MLP neurons of a small language model. Each row is named by its layer, matrix (gate and up: input weights; down: output weights) and neuron, and shows model dimensions 0-127. Each number is 500 + 25 x the weight over its row's rms, rounded and kept within 0 to 999. Numbers have three digits each. A neuron's up and down rows have the sign that makes its largest values positive.
After each neuron's rows, "fires on" lists the tokens most often at its 100 highest values on Wikipedia text that the model never trained on; "fires before" lists the tokens most often just after its 100 highest values on Wikipedia text that the model never trained on.

L3.gate159:515510465530510512507505480512498525548535497486505472489507503508519499510463504539480500489537500499523527456472497429464470475498461496487466501494467500481516507479517491478523497547458485447484467537489435499471529504527532491494527531504475489525511489492462487488486469455456465496438549527506475512494510483503529514542518522509515516536472523522492539489494488495511469510513
L3.up159:486488536457482543533517521494529511482491520514471472456511540476480506500520484545540494548492488518475528491516525531559470445516511541535496484514502514526490499522513473511547528479494468482503520499481492503505517520509510534479495498480508504477553479530524512492497503482512493469537499531511523538508523485472524506470494506485481455506515481493465496490466489488477479538523
L3.down159:524472495511480490476476482490475496532543516439517480471503454480478519501504517512480460469508512502524502483456495495488478493530473505546463455499472482507479507472475477491546536465504498493515509490529517511497526498544517456513535541533524501490549517520563488541452518481483510504512485469489490496528499477485530520469505500501493469477478477487481506502476519498516481545502
fires on: "1", "4", "2", "0", "3"
fires before: "″", "0", "4", "5", "6"

L4.gate134:495520484521461470470485454474487479502523533504500486507502511525482471491441495480496500502453499522470462520462467480501515470519504545558511490487463495468510525520491490516489477526454555472496495469458504507508515515491490543525498506471466546555466510484539508473478480523481515502494465468501514491465454504510516498468497491502466513510536483486496496507503472509523530533522
L4.up134:492493517557497504512482471466505468489473535526527521518504496509476490520479452541484496528508506500499497509503505478480521536522463487516517496472505476494484510489516501499563507475478460520460473495530478442473516487470499520468498508482487500518470520428481516549507505536512519492485473510463506505506501473485503490527510498452508445554484525534520519451477447484504490544503
L4.down134:495480500483521491502511580563501514468508482461496434513500459513492487551516498473478469518461469526504526460537484537526487457477544528493465507522506478526507477488496545478474462454507492455485494500475494475506528483520513489496491520478520496495505461482496526555495481515516500536518524525501524462545534510524489501528518508532529503480471491511535475505503528476461463479497
fires on: "°", "0", "8", "9", " in"
fires before: " |", "N", "W", "″", "E", "′"

L3.gate253:419532523474544520508519505515495512511525502511508434483510477550503491503477517487481488495520497486480514495543507539479523484490501532557501470500508455515505523484475503496534458498504479518560505579477491537486516489536506473476499524517496450469497479498483443492515488474501492511510501499516486477525480533503490537514493485454516496493467464515473519472473494495530485529536
L3.up253:456494503509496532483494501512460503507529527451531401473504456532527501520493514506474503502495491507479529526498534467491481462498495543487479479454479488496457520511435486471521463476536489529548501486491493511491525496494524515510505487473512511508500522474495479476500505491452495546484493495531478483473466549501475508503489530502483477533473480474520525512560489498528475495545
L3.down253:546491518454525528516500507523524523508515499481535546474508538476493469489516485521512465505501507502477495509540506534478541534509497464493485447514493496523563472532502527524494477455453503476533471510490506502495522502540492456525508526514505508543499470562499506503462527493500488505516481506494497491555476508516520520508484511501512461484489494547470526464482514516490480512466
fires on: "0", "),", "4", "5", "3", "2"
fires before: "0", "9", "6", "4", "5"

L11.gate358:517447499510491469461521519461483483514523482518466503503484481511532481444490519522506510504521436504515482495470499494490481507434502507486485492494487474478473506516525511459487504502465486507521462514491466534525470467523522489498452462486484466499456501495492544492478482521522451512522439553509482519447500503526497492454511482441469506459462495492480552514530510510544502488512
L11.up358:546511492519494522519495488504503526535485493502524467496517507546524477445489487499481508506486464527512551490499515510505485526539512537509450520442546548534509501523516486509556474511516483482493467552535455521499482470518485459497487493485502484506508493493519512472510434485506508500476507479500500480455521518510475493524493498485492548506496473515537485518483525520535565537500
L11.down358:501523490466549505528526487503477461447511492504462454518517494477491502449471548540494519479514494464529508483506462443503521548517493483511531503484552490480509507477514498521496508529480509493504510526533525519482525468514541496491484492561465482491510467479487541518495489570495500493507488506496492510520501459480491541496556485500507512488501490480491476498516520502558540493479
fires on: "8", "4", "7", "3", "5", "6"
fires before: ","

L7.gate247:436495512512552533529489430537483528515461501485522519449510472500483557538509479481483488536500481490547482480516499481443537558492493530501486504504516488527533485525487473518505507511535509470522520521508501512506495519476488512503499477535509498555536476544511491505464499502493506485536497472501488473501483475528545483527518528500518522493468511488534504524492488499460477501489
L7.up247:467512441501479494507488480502487487518488490496562504469485520485512500494534528505487473537485489528473576553476526561467513487469474465481509500479552535495491472513489490507519523538485496511533509505482489504512492475483462499521501503508529532559484514493513501487485494489493484516520507520532526476487430482516507452479505502506491473514496538492534470490507514552504528482529
L7.down247:527505511482466481472503507490475524505489530537543494474510483549507474496497470479459464492483513477512509437521514502518452482513502533544505512485517485544486519535463515462460525513489519469477570489479523440549497471480507484509489491503492536476479486466526446557484511500497487486527472523511509544462462452507502538488502540474505505516486477475542494516520471526516493450514
fires on: "9", "\n", "7", "1"
fires before: "8", "1", "9", "2", "7"

L10.gate106:518490546506517479512471464473480509497480501507506490505536508510481510472482498518466474501465499551509431512489508510492444507484492523508514494459498459506479497477503477444542544456483503504476499510495469437500494527529463542533535510523473479551491523510482503481494513511508516477512543504459492497522521483502473476502477543520516494516482513505475479465458498477550528498489
L10.up106:496490482529475520475563500470543493495481507474484496490505488436488471492479502556497530523506500502497526483500514489492485481482513502485508492546477503462487503472496442454516485473480488445509534474509512512497513534541499516534484524497543552515498526495534479510458488492478480478518472472531507503519541500436530466491523478467508459479492521539504476461530488512517486478477
L10.down106:474505481504493506511505480455491546476492511503483514486455491502500525514500525498532472477493490509549512539472469514488537450456509504474509466497464507456471514528511492506470472500493522496533474534493512517487492476483508475509543541510479506512519510552507490510468478506513517471453506462488501458491490536486521510494522460481464513460511451487493486551493550507518449498506
fires on: " ", "1", "2", "4", "7", "3"
fires before: "8", "4", "3", "5", "9", "Burn"

L8.gate6:483519488521485504481496497512503484472499500489496506459537550479440487508519490523504556509487519495496528519495509492447493534534507491536498507477567464519526531512496503441509432454514512514560484509490502516517485524483514499506530462515485534529492509481472513501502457504515485495530500499536454473529500488489493519446472499514491494490479461495457522512562527465512494528505
L8.up6:471494502532499549510509467502503506465518533446519515509500524507532506489497507501474488503528473542512530534462472513511502494502501525447500519519483502461501500465457500489490494476504492479502466580468464510504442480517470531510493471514484548504502509524471511473514517494506499507493450483499522507473479489488460488515506498467518521528489493474489465504453468490522485458484
L8.down6:508494472487502480493502549472498523544535502498506479467492497459514516477499498486475534480514518534496465524554510510499494535490457498511474466478480492426513498509523556482438515500518449494508534508487536480467526494525467513509500522499529502482503495447491507559509550465553507463541530519464523514536490529482455470507510465475486495495472520492535472476477518498490469493509
fires on: " |", "\n", "==="
fires before: " ", "===", " −", "|"

L4.gate148:462518500463524521537536504532487504517524499518547458473498478529537483531491515491507486502534500503502548510523482491484517487463522473551477498487479492492512489453453454492487504495467468453445474495492495477488510499531493469492521505549536516494504492444511487525481507512522485494496494518491475475484476550467525481486516540506491512487485512501463519500502479508475454474502
L4.up148:448528496490517551506526479533489525522498514523464477447529530500486509466467477507523510486495459457494536510503502476482564469547502464530501435513470475476531505490500467505522524502506481512512475495512473481508510491509535452510536471505482503473519482497487509480500475512507542515461541482481453520503539503518510497475480474535525522472528469537491486503504506506454507481469
L4.down148:504530478463503476531487518530466521460488503449486515533476494477535516487504480501502459478497479504494491519477521461470496543524431477528502520468529493482446485485493445507525536499479516517564478471470477539498479484529509490547535503433508506485530507523488481537454512502470511545532525506503495519510525474522519508482499494485512522473534502516501489538510519466492503492461
fires on: "2", " Total", " Succeed"
fires before: "0", "ed", " |", "4", " votes"

L11.gate393:499451506504510536494516455493478512560528513497473486514521481482492473522500499448475486500536455527532475501523480476493523503456502509500482491485461493482534533492501519479487492501556493501451452486494500507490545501521548493481499474532514546510490543492521518518472486457484489472492512501501494504510488508474531535483493480502474494516517492502439500468507480523546470518520
L11.up393:489494486549513478523525506526493491512472486472513479557488486493490490521521477546515545465493488487512494485508497461452516485510511480507455477504477486497493458496481490481465487457496496472478551467479519496495469553455493508533528491502523533538528523510465527508477471542558489470511470457557496527448517481482487522502503480524496451526516468515470512473481465541490459500530
L11.down393:498519530479515519533521458506461510521523471499454462476512479483493510441506492485491506518507473466500510499564488496458506516542510491518475493493522441551495513496472505523476547469562469510528475484515504530517510543505482492543453445516492482532484516456507521496493484480485518456532451452514499488523517502469520474525519522489524535493478494526491506496500503464462492501478
fires on: "1", "2", "9", "0", "7", "8"
fires before: "5", "4", "3", "2", "7", "6"

L8.gate170:502479546503496513536485514515470509481484519535478470471535490507542526483490507512509479535505528466492472549562520471507478477511520456479507492540467491475472532491562527474527518523448484505515458479511484523506485501449503508504487493477503493495533513565485489482495462533493463479500528525532487521495484527467456489500477490473471496436511525527500512521488499504503536533467
L8.up170:497500498497462497483478488511464515461504499532534522469488496498539514494485497498502483502536490525488538493483505531535482504514512534500499500501535560535523504498537516462515495495502520453483503542468506537521481514480483484490500480518467475501543426495477508484465504499491491541497464494487514525457490535513498506517504464496459506503519502504453460476475510539515509466557
L8.down170:516487479491493484526500504508563500511561483518497483471480471456534509532467485523498505528486473541536511492475435495480497476483472535475525511473468537473497505476535482521522501511531504524477512481537523502520498449507523494520441509522499499489532524499494524518511487477522495499492485500532487503465521505485500525504524523502525542491499511510542477496456549488519497488508
fires on: "0", "7", "8", "4", "5", "'"
fires before: " |", "9", "8", ".", "5", "7"

L5.gate487:525516487468525489492475474510528526497484494469459504491539466501506504464465539491503471506481469458521443499543493512506549489474479508459470492485538485527512492460481450493521541486563508469492502488503545531489511508498504534504473450511441466517501461485519508461444547507496517514538493526528460498526504487492449488502508536501482530499521485491493485500520466472481510484494
L5.up487:487494474491456502536547504422477512487495504505492544470507532509506500486490508515521487546498517470479468512478501555477501447499500472497459484466511491585497532502493490524498491495542478535529433470521512518517512496528489468504502468568476492504517506492529503523490474506513501503515521505512492482496507512503480462480494500458459468478500522466478543465486507476508505500451
L5.down487:511481486557493490521504520548493522513474491513493477508547482477488505513514455490531505459509506522537497525507550501507485478518492509466499487503510545516494492474538547503477503478482521485512516503489507470507502593486531490477460503532490569497518480485494509521522521485475473471522474526430510494493488498483529526485528466504571493493541484485479458494474505529523490519524
fires on: "9", "7"
fires before: "9", "8", "7", "3", "6", "2"

L5.gate473:497478529477486487519480500504477472485519538509455505467445529511469494505524460521514491508484488547478518475510458521475514510514507520482486492496525518453457519504470516503480553486521511489486502509476483465485519529496464507505533496555543505506548521475489483494484485514521496518496455558506505512523472461479502526492509507464490462526548466476540510499472517508487519520521
L5.up473:472477506506486509475483478497536479524519483542553483522485486484489530483474454502481485575494510494522549506479499485494472506524507520525494490501448504477546515482490436482516502508445508469447535479490469459482499497510535535448523492479498508495506501519507497480456503527504474488488486488512509548464547477538494496512505498537526496488473554485521504531496487521490518539496
L5.down473:508470479518539524492500502490527545528521491506566483524532501490494491495504496458512452496475528488482514503487470491487466514504499488542470494512472494504520467523531487500539448464534505512489479486491551491495474504486547501502466521455523529475504451475508547534527486492510491493526525426494484494498482548521494451545483484528507510488473544520521500496532470529522441500524
fires on: "8", "7", "2", "4", "9", "6"
fires before: "″", ")", "°", "2", "8", " |"

L3.gate375:506484464479476492489526450491525468483463487491513516511540482555521464496441526513478518475508499522496471517473462526514444480480521519560456493469490515463501501491484522531545493533477495483540507486518519501485492498430487499522510476516481525533491528505457530539538512465525463504454513548497497513489456488493470502505497471459449500521515507464489463513506533469516484503475
L3.up375:503527468478512516508494489500570492486513546508485522532533473527456465531499502509457502492482501493498512518488540504510461542496492482501506503481496528503483497500519507516482480493491529474520535478517475468486549475486460487524544525509530541543524481476473466538538464500454471520484490530515518519490474509490555560486529473498455467491475452477507483548503515551502496523496
L3.down375:465511496486492482466528463492456530485477528493513511523493478471491494482495521527508505510512504523524508530483486533522484502493517502543491507460449448490517520471502512526479497434507521489502559505458483491505492484487455529551531498486502490513548504505480522529479549528450456504491491526520544488514501479483488471524498515454483506466474484485512468541512494492477498516507
fires on: "°"
fires before: "N", "W", "5", "C", "E", "3"